Part of a small language model's weights.
Size: 12 layers, MLP 1024 GELU, vocabulary 512.
MLP neurons of a small language model. Each row is named by its layer, matrix (up: input weights) and neuron, and shows model dimensions 128-255. Each number is 500 + 40 x the weight over its row's rms, rounded and kept within 0 to 999. Numbers have three digits each.
A block is one neuron, or neurons of one layer that tend to fire together. After each block is what it responds to, as a language model described it from the Wikipedia text at the highest values.

L2.up244:481497499424509543438428519529470535481564479479507502524552537513524518510475520473477437452510487455510469491443477612542431502554428518454513562450523469552471516543447479477477440497487532550516480521536490485512471502481495527496476514472522471421496495544474418482474527504510526518566493438479625507471494519512559488520487541462443511522470424588442523505491516495524447476588
L2.up398:496495577531452542581495478523530592478554488613490538491542532533510523432499479537454453541512464534586480483528549461453452483466553441445530494514502450518509476501518509516483525473475562428469511476566491503535486492505512490550533514536518444445524487485438484505575469541340451469504541459466514514440424483495463548533488463549494468480585517547466472492512546502537454481534
L2.up462:549587461501559543492390492532438544503457473532470502402448489508487485531461467555487552561498507518604519430419525516516464497504482500525519403482474502522507505454534412435471423549491477491473526506471417462549533548478522569599550521437514479470464436419558502464523550513484584523500508471507513580530487515463530545492443462478462528525462479459512484521426481491499432471583
L2.up464:481492518472501488449495481496512497515537489548451464537507565533488494468491531474519526454547454482547515509501459479503569562450447532523501537527597493501440498464432532474497559500463445541478505476469508413498517484481522498530496580472487564476462496520465497440473483522467485503381507530455432562414499474506499522411430494615523540471452592559523503412518517441555469491548
L2.up549:526516497521492500503483486586463585496487440473514581437526475419483450537520563565501461500476487491599506440499552496462556466474509442596480582499442509532595580515523487498519445461444452520452494465464510562546467545472519573478509429472471461524447536567505452505431473469489511549463451499419491478516531445442506480516535522513484529480553546606455543473474509465482531490505
L2.up645:541518594522582475434434531484540487537552487532472492482461555511486542482502494445504523498575473489566463484515524522422527489614514538521475599516526515485525551533507477463528540545468524536487603503502460518501484496483469437554533469466513445455473485574499521528477530518504475491491522469411521534507477511439392507478502575534549521404505486507480424504560566516540433502480
L2.up816:498544496564527467572506530519476481540496528504483479459430529559510461435513535534515481559491528465544551464512495489474523471512505503528518551546534502467467466477555476511408508504511535503537531528534530453495500557468556521451562531422469454468533502563479558520498478471498523482462522545507441577478453507514494502399503441532457495519506577544560510452532510471569548543513
L2.up963:530505464544455505611517492507469547461446473482455462498422503494416467470471458510500416509469553476504536495453507485479552510528514500511540516483449429458539478514496534552516484520527563574535513520544501512500452560510532528468532547587536417478470483588464478474499450487446558490508513506476462526500498475502467504445444485499492501494547488569476468475459617492470498514549
Responds to: Mid-word consonant fragments. Short word-piece fragments inside a word, mostly b/ab after the opening letters: the b in February, ab in established/labor, plus h/a/al in foreign names.

L5.up112:464501532522543488496513487505558516474482430593462463497536383505464508467486530425501477493505456485476535533492552449479488613443543535465537535515490528493516513533523496505505519457476500492505558537496479519523562554464508494412484492533509500442503535534528432429588487526501514554477556550521510504533507471490534482449461551494488508528490557496452447475481511438462477501477
L5.up307:527587552526507489512543464548528548541455499535495500592503492483480512523583557449537525442478524521468545480510509419496528490434459497449521520453539520516527410515499503552481489606467481473528512566509618541567527434589570498485458520468556520505523495513561491421464522563484412544528469470456503543501523477514436518467498522498563509498500503436463559489531460518541517521389
L5.up353:409548509468447438483458390520472516461427427533511470499558448496451489494460478558538487418556521511559456595457521517493519509494504504587535461567513437516460492534481520469519489593461552498489529570505470445535499525526522493538519484475511477491470429405372497500533514522536536500460487546538474591497523456488516477517542475394463503578509562475499447556448535561501521473472
L5.up597:508522494507546484499509489588572486504527477513613459547452484540600440516488552493502479510479508466515500489491532527511455564472580555502470482545521493436495507527494508454531436492492469506516615598431508478454550489443461536480557557489476537466557499519492534473509462489462499512534546495463482558568527530483479470502561557486499499563496473502452465403496492475531468470475
L5.up692:453510537510483508570559525541525419476522515535518439469575470424441501474538492541496488442454488553562481541516485521500517548507483498532466511513527533471493456446533591448519501502519604512454509499502432543521476572473546525505555470400568541522579545523471496461462542577558486478427479544445506478477533472489494509384510482469504476521522513552461572476477522468496387518453
L5.up709:433496498553535533518503576481455511436518488490574494464577460514435455447477493549483458511523460571530584540494465526526484494410497500551514549524534512403435511539490550587457519512548497479550522588445519475512523475540513483525549408487456490449447390556471521506499468553511473465478502465568526543478521478586534425485475530518597522470547471540491473468495482520564475554468
L5.up755:542500487483511506561531534524491473455556496551518478506499418511543462472443553529507483468509473479514503474487518513480553584555519538558516480443490562491524542432414497421528506505494535475479490558544475542479489541498540452519475464487508503552499510545457521511470583505489545552509538573472467500439473575468506430505529476491458471536544459541477475449508525481538497474543
L5.up820:512547455517532527424456508508503527504448493486529521496504563464502438507453528505525474485526488543507524490467524453540399463462548459609454539558547519509470519479465488513508549433491485536562489518561500531489486518514521486480495465412522482464471503536433488474521505447536535513489480487495491542592458554580476524426527506561562525557420505481376487469505553569504434509537
Responds to: Mid-word consonant pieces. Single-consonant word pieces (mostly m, b, f, l, p) split inside a word or name, as in Night-m-are, Wehr-m-acht, foot-b-aller, Stan-f-ord.

L2.up151:534523519449559482626543541529562466509517507415430525496496466464490540510529587532480464499478540456437473569505506343450531526508458521506495555384516488414527491555486445531469442524477531422499517526498549467504510443556477538511571539503489524446556465558495497480562470501527519531510470411488560450528500531471458478530476438430477523525479495492559593472511461457494532473522
L2.up152:499466534519484446507547466524444525471457476557443486489416467444442542453509487466566564465519443426519491531586541512463570445525456469448526533562514485525492532503488468461513504467494513515524523462494506537502558561547479481568512444510502507509611505522494453486493534511526437470459489493483591456470455521496520503495545446519510459467437568565477479508509500554464560503570
L2.up723:479445556507556467515475477400460552512501529519458534461495505514426542473484544536445511463461502471469521512526500556398505553519471492494524524550494552566464513504487516536574423512462497529468500491487521483474444488523539497486473557509429504497547576520462505560485529587517427538490508510424489489444464477493490433453541451535602527514513552508542446509522493520447500499567
L2.up848:518522494494517563532480492423425497562449560518504479415489573470502500519554540499536486511536505496500544544536580491504532513537561432524443492432519463501530512530521553457492475452503546460489521472556459510523484456502514460557484499509479551529545494475498529509565514469518548464492439495432547493475555509512372503511556529479508433612549528462472486522479583441483546483495
L2.up893:474517510466516542481482501486497517463573486520503475414449441475479499491559507498524525436458470519577495545529509504425441527517493467440452568542461464504481562467444440523548466490513540453506591535523528505519568523526490492485572568520499507553568536435471569465496481543491517497478475482382465414455452456544522493464547540551511502501541542515446516444502506406478538527451
L2.up903:553479525436526456487503479554481522487535491540510484494501511525475526520505485532489519506507511507534582518481462503491490459525485534488530487536534487557593571461591425415505502561422533495518575453509475516512558520577536452515573479409476558480429510511555550535482490539543530474443514485365457514444490511521456444502479552519491446468563530508475485460563425441429481531453
L2.up934:463590492502529485551542555515528464530537567436526512491449444452470519463498437537541523501481502522536475505583464528477482475506483496474489500465526538507512470464480473481470510488489525476522502486486551513563509486500481508468518550510496529561549412485465523493645465475517511438507428521467538522446532467530551517468597518564498502537559492579495485518453560436478520438466
L2.up1008:456484547436509485560510438482541535478487535490517505463487529474459474499483486434501580524513453530485420490492451509435506459497464482499577491473538494501590461450522453514535477520470486495485535482483540519552492502565512431459532519579527492555528412536447514507451569526452508543535492438478468610440562527500506485530424505505489486469421516518406452457496492475479534521530
Responds to: "en"/"on" word pieces. Mid-word pieces like "en" right after a capital B in names (Bengal, Benjamin, Bennett), plus "on", "end", "then", "legend".

L2.up30:550497491478523557535529505479494524565463496521511503556502471560535496538494371491500513472525553519449500479455479481535461482429503526552465462516519598473537402512566505473429501520486468483527511543504491488457515513523472507502518517516469561550518499561501568495541512500449434501544549447522483600460457512530532488458504418438452485473495444472550549543567503492518494544479
L2.up91:490577502445542536519511486474533474571571444521428446516494488513503585514566465505467460553480529526497495499541510468538525480436522590464467502594502516515493530574509527487495552494538466452543591508551454526510519553526492452444511520545488585465518593401505563472488543545512479562484512444525593535483514446501491554480449529496453548480457487529466451487523466505513482584521
L2.up479:520530476517459472486556464505515527428503485466528455459473503460512591510493526458463539488498544493498595472483514426467484503467510478504497512470543491524524458384475561470474465527481384452478551519465558525515510448538544506469499541469521513528472506556507508485485514455446478444505473501479527542441469462456489527563484525546442557518501518525460505530482474589496491493549
L2.up655:470489502491555418532541508449478488484489540521490443476505543522501436376513451527537487576523505434498551534484508484467527460416568571535468541579461508514466473472525516497522489504526491539544500541471507466484511491554520488486524499511494417499455454515531446513481440444568528516502488536519544522500485469462582500466546552581469558537498569516421509541451498512445466498488
L2.up782:583496511487517471484502495504473457556521517535466482515543446506447420544509513506443461525545533448475478419485463472454450546525556485517515464512563445557521511566531502478514500589550474470492470502466488475449476576550481547544438523464527540496535535409482541475560483469525454495468539432493490452480426474557529475533495512502611456535507470463563556474470533494464422514516
L2.up789:429499467492520512528465467471495475519472416537500608446497495448521516490465444454458512502523512474462504477561492493491486544495524498510479562521542486518490487479512466550495486495484480460524534565503472528470442450552533482458496477472498469564484528520450509500578454445434489496520436563531490492440531421486538539522503550505571485530433536488472515519457555509512459446422
L2.up1006:439512481468529553530547539455459506484554479542534420561517457573488521575481441456462419472517495453436454566512443482515476522509491565549472530527559569478559443520536515573558516547523473458492479521502519535451406547490444509532473586480541485497532556505494480551486478481514482486502561484517489559495476525472499469517591459411466509503459477418606516510518478479490444578516
L2.up1007:487501500483510472434521548485574555422475468513493450526422462480521499511545547555519516495478502514559493479509495523466513498509492520558469478623469467503484472503493473509514491534501476558502610493514495476460476488526501527567529436441441468533490511504539484556472451368531508484502526458561522570546483488486532515545575491466470568516475503432519497543531525505436506575443
Responds to: Word completion after h/th. Second word piece completing a short function word split after an initial h, th or wh, strongest for sentence-initial Th+is, also h+as, h+ad, H+ow(ever), h+im.

L2.up129:509517517519505426448471446536491438493498502484418562537476471440432541500494494499506509532549526452376573537512550471469528500499492498528512482558404477525488480500449547533522527486523429465546498477558519552464478561490475411509517430503563483465562528531474447495498428543480454510483510447491436535488468499415525474475489435552510474547499542497441569493405493497482504480527
L2.up192:473529553524534405451501504479537437550498463518458478410442523529511545505518531482524461519465572502485517449463408512503492552489509524478514518532534491476478489529457518500501491492467491446495548453529456510437398515456529522530536547541461478482526528562528459544415482530504496466486459462509529577467544513532519588530436482581480511433465443497489522471479573519504406504454
L2.up196:532454484496532454426424526488450462521445536424487493473547499510469429505551475511500504559519574438522528544502499538531584523526537508519463441491502454482529502480525490451480503530429492477535529443499482553533524505512509472494518582519499508530528584554515557506523554534456527481474495486512440483451457497501465551509548468469553504510477558475440588500500511486511459421500
L2.up404:504497528523529499523506491498502484408603505530511451505517550505420500545499527510530482539522531544541450521502550505498466561525544565529496518469442471544560503510478490467562498496489457446509539506577501562522434477493536550572491520520453476495553480523521431475534521504535447523430464503487435453580507484504463545521460468536497507461506511452471465443475507540497441474498
L2.up405:495545549519579467509531558500455484525522517575577521508515494495451511435496478527488487465487496513491473568503555543404454438472506553538539535495482470487507498442499606508558518504495457433507523484475491450510454589518439460525528479537526508494511593549480513580503500544429508503489499531551444520450475484531477570499509460494487518520445474375430524446496472517531467479532
L2.up581:404595450428550520500470509539524456446546482474535453536492497527529500474536514388470466470442479572513464491532485513472510558492483475423504538483411452550492438589453496509480487474531454568549499534458432507454428486522556532536453504523492463531543490484502507550506537473473540514459501454483473516579545475499527556565517564520516458531484515558439548427503522496533447446458
L2.up988:512461503436504422492527477496488494515501540472463425477455471536570570541476505429528435533531570508493506478475528532525462497522605524533545410510475463559446480521455578474486510519525444551556585442472495470425479542502499493510520541503484526507494528588503470526491507483451466526504534492515448481508524544487476492446460483571545521461467524436527498517437523495519464497519
L2.up1001:509506455504501476551501489468501499460484452492488462491367511485484582514465557453503525553548548430441511447444509500619510479557484497491528558539465518517489510507496432500502548507558443505527514451514497572545492540474532544472419472479454534505556452514524448518496512539430408541541446423525567547504525454482457554442539485449531529538499531544492437447436488539569446501494
Responds to: Leading digits of numbers. First digit of a number after a space, mostly 1 or 2, in scores, dates, percentages and table cells, such as 1–0, June 1, 22 October.

L5.up139:593495552549492582513487422554515574458485391471486525488529480467554512493558462491459520440535504445495535500523508484474426463465539472466485514481526504527461492465497451453498493545541559485497480527469514444564426495494493460560449436450487456497510540514543529544480463525481548491429509502430507537523544469465484492531505597512477493542539572423489531567504505384540478528541
L5.up344:544464509492519464473460515592497489493529463563442493504535556403512458422470504407500547464470509479400552492490503558522435492499601466427520546476534469483581486533472518512489569564504551526508476443465486436513504492522490539610478533529509512533480536572519435475536520496452478517476621538427428528449498560465487508476532462469482546604547492459509511560488509529526459532463
L5.up347:521644566503452520513534555455554488463421604522512496470535511566516492465539519529460549467520465477480459539480495451452508505481461529491477512467529504502472443553497493439565534518511514484493558473484454469581483496495479479429491469525493487525572491482492485524431460593550476509470490509537476531506471500478522516463527492462419530558513534496540542474526506476518502451497
L5.up510:565466560550535479527521420453438556502517512476447521500527492505452483459511474502569534465519561494440536446514467400466466491490541520480494512532514468472494572515521480490458530591446466467478506493415538503506480434557550535484505496471446458565521501546492519551550538545472486533481518523523546549544487428498452506510428470515541489528554488576450537488487536493435497572493
L5.up605:521447544554548528571428444507440542446473443469473463510481474503479522503507447531566505488537424531462548567474493514527502527481514559502501452495574561433467468539535513469417531575594542441453525481505509467503490475538490442514489436471542512534519458537524527528462508530455496497421515558494580569465460559495465541430484515502523559496551515482469512460494561460461510603484
L5.up785:508478539513569480436505597518520461464468546531559419500433491535482552419465483494493447524527521507431510573482500407552482535480501506455463498527487435458466516444445482523533516503508514521518513435572477447540565531540517462445526542506457502608439518504523463521502473471416583472485460536544425488545515501503497440469478541514428498588511519530561542488596509531492533532441
L5.up838:523500552483555474555505484482498570488437467504451519550513494503539503413518470525547449446525483441479516546554493458503507530478532502489475432504448513492460454473509538469535464556527520523525551510445437505541484483479523484534544607520464426477467523460560493462518492447552483450516478498498517464505473522456525446457441506478512514454623502487536494545544526503526486533450
L5.up1022:496501541559502491517532489512463544499448539495556490496454522475498474501563484513482435417566536504510554422419448485489491533454484473475472495487511481502567508482470448480526508515559552452423513542574462535525456580505480525440486588443485457517489481480430507546510518492538568452454419501430496462472441503514479476559545539528512479472549559489516481522582535502439513486459
Responds to: Third-person pronoun completion. Third-person pronouns (his, he, her), often the second piece of a split word like H|is or S|he in biographies, plus similar word endings (fir|st, ow|n, on|ly).

L9.up680:547516436521468521494517546518520488451468527513529534514477507510474492496447494501490484431545527478475573537471462527438490541456485495463484507452486535514445537516472531476538458436505478557511488508543459500506447557575465461566498480535474531592472482581458510533518477562495479510452491537509502470504496502467489458471557513540514467570509469493508495508530499452452486577465
Responds to: Verb-awaiting subject positions. Tokens after which a verb for a person or group is expected, in biographies and narratives: pronouns (he, she, they, who), "and" joining two past-tense verbs, and "to" after verbs like agreed or decided.

L2.up5:471461490527472527451511558446475525515543492486487442500499483461380513549387531480509477483448566506551488494505455474488509517589552537519542545540515525486428473502446475506525450513449452484424433547472416506483587522444454541574496516557477505524571501541533507405494546537579457417472448514524454472518442521508516503461499480531524460518505559582438487471503531556526525486509
L2.up7:489459527455535484567538446535445525536510427496530485470537474461497495550422522497512546428457527526529509434591547480552485463473530509524488426407598537559483488431474523435564417468498480490445484453456527505539579469533526508517494485438541460537440474583451515553533519416472474506487462533502497531468540543485535457466500467446531470502568501516433507485525526509590443492472
L2.up485:449564468529513511511481529528555442432504535505511471473551564364521514488484548423523525489484512560534522517475414482513493491511501492505551532478496416533504444451478473531538515510480550408460580522553519567558495473534517497536482486511513506469538494465586443537455502523483472548443477567544471522493466508485563524430537512559522544504496494413527479499457505504572492548484
L2.up651:468475498403455570440463443470476505530477538427547506511528512461463450493511495489470514463486526551507523489488478519519517558545503487533514482510481449536461547484449477490387421493401476474535498583459474446514480492497467526543539523489455520539462483569484593546480585537531457506482573496525530491466517518533398517512533510492530438496587491543460555426526509575542524506457
L2.up709:477503480453468493456482479486477458543524411510502431605421462500445501440570517551497464493497494456446493494473457451473508450552512499430526534455511464488530457489473472493516449496464514502481464434527540575502536451473505490506547460426491576487522471558539522530434493499431612467460555454481524555502575477503476500489548450462625549546507548511461523529500434507553545514530
L2.up720:436555550490464417527465495507488527503488569486453458478481534525483452508492526477498536509436495543475554491521492530489487480426505540507515505494526425438444449513470466488491491523524501497437478504484532514498503518483428513459521522546427487559483584581556494480546505512519454502412508436526517518521599437494535510488528576504539442599521509491486507501537412437506449548542
L2.up880:467521501440468482545577458462556500623495472532487483494503514548538553551593472558483548546458448526464488530511476459510442435516485408505491556523497511504498527484498555561497478482521490419509567479485542552573510480458419533472454607494493519483504440528511500530521490475464498568449498433483476483504584540546496550473465509514527535510586472489426487425523571506545496580453
L2.up942:480463475494457462458480471470522507526484492515489442521522458475509544493494524491443546377533562511491600496540495457473509515525448536485501519468506546502494414571468469424521489492503470433496501461509428493458500543546468461429561511526507528580472502618466448586478500460490533515497508521463552501484499465467488501490468505523459507542438543466466511477525514466602455500487
Responds to: Mid-word fragments after splits. Second or third word-piece inside oddly split words, mostly compass words like Sou·t·hern, Nor·th, W·est, also S·t·anley, Seat·t·le.

L9.up224:474503490536529512573530489540467487535471537411510523510423545465541493512554529524446538521458496485552338469522483469482520525543495516487474559496519483482433485483467463523477505505480537479493582471510495567518493511533438456480493550495464523492428529509481619468530484468496529522531504385540467447512501486495514539444473514511494508459426508458472493513489490476507498522513
Responds to: Mid-word pieces of split words. Middle or ending fragments of common words broken into odd pieces, as in th-re-e, al-on-e, beca-us-e, h-ow, accord-ing, for se-veral.

L5.up20:522580540501479490556475517511584521474489526457538543488553545511418535506516464474451495484484476496454593521522521525546447562528487529532513435504470541509491439490534563430462539544485530459548589460495459464473561516494486485471574485441488461439578454483506411523556514581525499565523438464508460534495430513483382530535493549466467472513487519506473553484498450455523477543533
L5.up291:449470509485576447485542513543498516509563525537483497461541517485492562481478472460514505481475504524495568517458489539567532480491552542562514543541467489441480402564510516475484577532489490459515483462419558523440577515522498476540439580425492522496452466522506531540493601551457542462464516493469513524497431528474583543488477415456462562493520492505535437430415541519483449524533
L5.up434:470522550493498546525529417480452532538577566531489454540504443469481510465564522513476481422536482467528529490411511514478567528470503533549506557492503482553412480564496469536508457512481462502462482457434524499490492552527475554466564535491443498473558569549487470516535539494584451515484519461509461485418542498499505514475513557449478471572499518499487419460471550430448424534505
L5.up477:475506572440446464532461409488542500522574457562500492414471467561589533555559502457509562466531505493560548489448459461519474570493423479502481452453476513506511495576465482522496435544513466519462489483441532481536508474515529501508545529481501497410562494438524530493532485439582455487425489494479477541551487532413509503519559554439504541512487500454463502490459442499480529514493
L5.up530:388500580526460458580531470456513545502466537448536587558485568471483462457530479561551450496472538519486591464505492503560456468384494574477482521537463527538421541475459576481542519478491475493479485457402519492546479473586444528550519533523466537492551550540533505537482587468473473476508585467564476538487469443495452368503501517486461455498492526504535545498496516545542428502511
L5.up553:569456529403452514443532525523441530445506552499433545475514470518501512493483515439503454556541519485484488524467514528453446508455504444421470581554542497437507506494440460474532495503475488516466439475491492458499495485508483498468454533403500502559535473491470550480477449502524512529464557497471516538492515493446574592452447509472502506461537515540535489524507620499591397469479
L5.up771:494475479451495494437485426511481564540499494478480503492498507510497565488570480443583510474463473512500476462517453485555544474459446612553488497508489487439484472559516499566468522451533457487441501447478423539537472434605469496501512496532481503474550514543502477501472475485503506574463503603508511461461489448436437469519526505484446584504476429479482489486523502483593502518578
L5.up1002:452483452431460517465499527477539506550499549506463440418468540520381519441512450493482422482497534491468560531506477519501470472548518474518484522512529407505551499567518541462495510518496506497450529502441572563501564545495482504472536504388466436437605545485440526506484573524448525490482527485474418511418507507443559467564375498496521510504463564517508496482497498475521508460496
Responds to: Word-final completion pieces. Last sub-word piece completing a split word, mostly "th" in "south" and ordinals: sou-th, nin-th, secon-d, 21-st.

L5.up205:482550570545467471547605518533530485553500492397444419519542531482510526551547503472530526525553541513431497539506523532515552547539562488441501446449487465501467379458469534512421509456454550509482447466515458520452490444485545513452534503506437458537550528519525419535475494502535499547507515448482493471508435494491429461494468471473480497517511532407509486531390550512518491422532
L5.up299:501569451535481498537497503520469482395518532519531520506437577372542479459507501437462493525537467528462539535553502541534469515473500412534496476458523494518498543530488594544543506471538511552510612445492472517567463527507472431505493525442478517484472450524504473488533554509511445555512495381501504511436467530486458504489467500493478481544561526498469510489468553513426560444457
L5.up400:463540527491522503513466477479484473405508449450590556496466481515517467498482496462526523473522435532505428556447506509521488507475491500585519483465621521513509456472519512528508538503473468532545460455541467485472474519479463461519581473461467548574515475475486509567511563387445447529452532500480522429462588495484463527494433456574491525527458525447497554498497431479540462521556
L5.up515:551483596527496484566540480460432501517466513543532498524462446409475480542443541520461502528485499490512540457490490472475480569482519529519526605487446528480498502510521515483487550536458507445546532475511413465449521488447502480509475493492579510565474521474470494559503520467529513455527468467432534503549463453515495544506490469471484530479517501495440448504510420521454443524459
L5.up612:480475575499460521519570549503507487530528488672440552435516543475565399524437531505577495514510518533534505518462514494558458462519521513519470581530489497490484516473477515485467439508551527518493515502480436459531529498441531561531473465479516543538490497547528475577521442447468574486476513497541477510499523496455531485412525558516605503500499487450466481518451487537522509540462
L5.up899:416514656493499474494562464597497526503529521552476522497475519470480505518518543502472497502541539478531452473528492563574536517499522474557508518478435455484438570487436487461549478554538583471495495514500419494494539542496524517456514524531531456485569566537446412470517529502552526526435451574489495556483533609479523520549483445481574460564524534478507450515555499484534554506510
L5.up956:419503461523478540561560539527520475489430423471573491490549492547535477528457520433521440562466509456473525422462499503478571522462495553430454497538490483467488547565501538455502504400470485524477593491493476517543516476571399531484570497510453571483492576526496427566559510522551551435520514538492466489519462495511466472461455531492525485492517452539484581513507566463500490495479
L5.up979:491510567526587502528509557496496410543477456553506516419493484491517525629499500504503484506525507515530537528508413552483387501505560490599487518530525404486482472440555483555503528515509516551473466492542473458497501533492513508539524523489473495587499559505562456510531423450538465454465475518503489532453429559524518536440512510494554508514553490463449518443485501453496410422524
Responds to: Leading 0/1 digits. Single digit 0 or 1 beginning a number after a space, as in decimals, scores and ordinals (0.2, 0–8, 1st), plus year digits (2006) and a few mid-word fragments.